config.toml
num_hidden_layers = 11
norm = "layernorm"
qk_norm = false
init_std_o = 0.0
beta2 = 0.98
lr_head = 0.0066
decay_fraction = 0.604
decay_shape = "sqrt"
train_tokens = 1611000000
MLP neurons of a small language model. Each row is named by its layer, matrix (down: output weights) and neuron, and shows model dimensions 16-271. Each number is 128 + 32 x the weight over its row's rms, rounded and kept within 0 to 255. Numbers have three digits each.
After each neuron's rows, "raises" lists the tokens whose logits its output raises most directly, leaving later layers aside.

L3.down1686:117171146109139087107110155117151168112183144089112135156150119139054103155141131207109098059140125059133109121147124115177144100118109122163138050113141156153156157210114103151145113138111113177104046160081207126135099149109091132076104124151101156074088109119138153150171202125121144158121100048131098145170141147098117092172112072147172136102142198077147086079103128167108125127115159121134114096132140099178165122097093144131088077143126071104140116153102189128148125115152151119056114085123182140161094091214150101134108146110112118137111125117132153040119088140166088090092131130123053160125081154122119156207184092117085134087103105131146083121135066131122102161107165178102192159119160169157130072132127107154106198152128159094133160104114055126068073169122182
raises: "isation", " Zealand", " behaviour", " UK", " Liverpool"

L3.down609:197112132057081161117092098076140128145079103133149127092125079147182180145158122175122170143098113135153147117080156089128105114069132174183142110112232202141118140136141116131145121134161138149165143179133123048127169124115113140141128106080119115156091113112119118130144147092150125127117135199131079107158106131092203169111157112127117121095093101160133141093136151100116138132169139151123131180121136110172148155129121181110181066074090101102117113122188097076117159127105143150176122101166161109063152184123111141118124176162124201115139137127140105117091123168124124125118080120092159102134101108160081123160121120091103130119098136150060097109160112129121158138124155181164125115136154083097121167125092128106124113121161151111118166134157155107115122105127146
raises: " themselves", " are", " were", " have", " meet"

L3.down1361:084143118166167092179134116135134128147099109134103190107131075066069053148109164142105163127133126133160120132123216156206117120170125121076150149116141176128116140156179144136153140133148109188119152133147104128095102127123183162160113148150137146089185111085126140125120078113135120107155132080117077158118107156104067132122150141146064131189170132114098146165107100115111107147148142142135106109177124066113117107101125122160113077135138187118109149104152126123108176129105135174080116100113202139093117138110184129134128084127114174129106087096128131122164108104139141136054158135158161165067095106136135134130158080134154163156131124065170135182143097125163104108125140078118131176059109111066189115089081161161159105133124135093198143133129121082179112131090118
raises: "100.00%", " 100.00", " NRHP", "851", " (0)"

L3.down1525:094117163107155165146138122148147161167123179106106096126105072160143167116203111166141134081209113156203138135115129103183129104180164117155184129104093140158133118152109119126164128104129137157138138075121130128133134172143180177176112207132179130120125145092155097129122176120106101147159125176072067120102131130114080123117094094157141118136125112105107157154135127174075130175144154090082088135119164146167144150099065138133083109079151052177136125130137166118115107113167133123056124166114053126119134085098142153136127106126145133125087109185134100114202010132121148104098121066138155130145107085134087183156043161149115150091139134105099119112081110094122096131110066124083148114104086155120128162078145147163133013184119133130136062085132078106145116124151177
raises: "sqmi", "nikov", "TPE", "ă", "khov"

L3.down1348:125143101129076082150149076122162146143146148138140144143175110099149126229106139087062152108156120122181121135114092116173182141100136148124110095142103162169156118130150138155140158136083147129109171105136077134095124118128109100076150161128152189150134131102181168146144123117148162121109103053198127136111141131195150124115092130153120125102068159151113132093126123104125156128116130143154150138093145117150132144120110120131050138131187052158060115169136121000143085072136169133062100127141101131182130136113115182077136079137071100194085130156097136109111064133106097105143114158114091119118166221114185149153116132138111133112145170160065136104186138149079064081146124141124097145112110152108107117076191142147123162131095134123167146142094111131101183137120122
raises: "sqmi", " 2000)", "families", " 1998)", " 1967)"

L3.down409:128106135054121165110090142080126143114149151144146118106082128156100157209131147108150133116122110134107092175144166098111133173057158114138102134153137093169132141108131168091164131093125168050115146131159086144125123182146103156144180152126193169118092130151100172152134165154109107175078089098082098128120142135121094121141149100123088197162145092071152134108131119140197092166154172106160113119137138110046122116124088169000124108094133138117151120108065163088100079137113145143173154198124130127124164118147112148116122094071191167122117165116097177152112126145166092145135214093130092164163131179134130157093118083101139086137134133144133141094098166196120055084118101144156135114146179173105168141112134179144150150129194114177122092181123077143104154100073128
raises: "'", ",", "-", "s", "on"

L3.down1500:112163125113170113128140140151097160127167161124093084141142129103145069133122101132159152054123082085133072106149113143182080049149083115150151069137167171121162151137163084140096118136145104160074081096096229130129132149145108204153083070154119120041148156163122137184133154164100123149118139038127173146186160125128085135134114124136152151090162143172152116107118112207105084119104123149123107153118125169124132128132152140137116094142124071128138132183107184098180156175156103119127088057119207098054142065189169135129099146099100095157138155121132121107144149096084117094183127158108074127162125152137085168190113106119096138117169129105106121110141096131064163106164140127115194166124154113152143060157113144159091166114106100066113119137120084145109072158100123
raises: " realise", " metres", " Parliament", " centre", " Zealand"

L3.down2428:096114105079177087105106119129129133143234146118112114132147161104060125149124103112098125140136100126096110093054102131123094085173128059137139191148156102178151167131119161121119100140126162162137104115144133165123142099108097126173138113140104105145157121094153102141146153124139109105167175129081118157090104153140124117084128074094155120138123130094123131082110096162102090127104126134139169120121092175234119151143069114178138122134078077094088124099144097135087062146101138118123210145155165162095146122089116126087116092130160119105125154122130121184136109115170138099085164140167130107143118129110146150161104178129142166158166102141147100144113127151172131138121097104170133167134118122046135088140159116139138144106114145176120130113157094120110102104150220
raises: ".50%", ".25%", ".18%", ".88%", ".66%"

L3.down354:112080144096135184116149083124160132090077176127112079130169122042139104141162120151150138199105115071186096116159142108161116118110109152149136099166150130121118137156103133157195129194113163142152156123159129115064167158195121146161103111126182102073116110165123110103079163159122152150099039128082056121141086126105149085150110121098138141057099114135104149153146144097141095095158126162144144136106136116063099119133151140151123099106087076138106135205015106095156156156103119216151117130117149133122157163154117117138142126095130145175115117155104159155115129038103118130184124172123131148155121082163129135091072139132141118119093086162073130117118179192150108154124131111143107074149107164122102134065125149107122066130151114103120100110143113106133103113143119
raises: "ious", "son", "ial", "s", "red"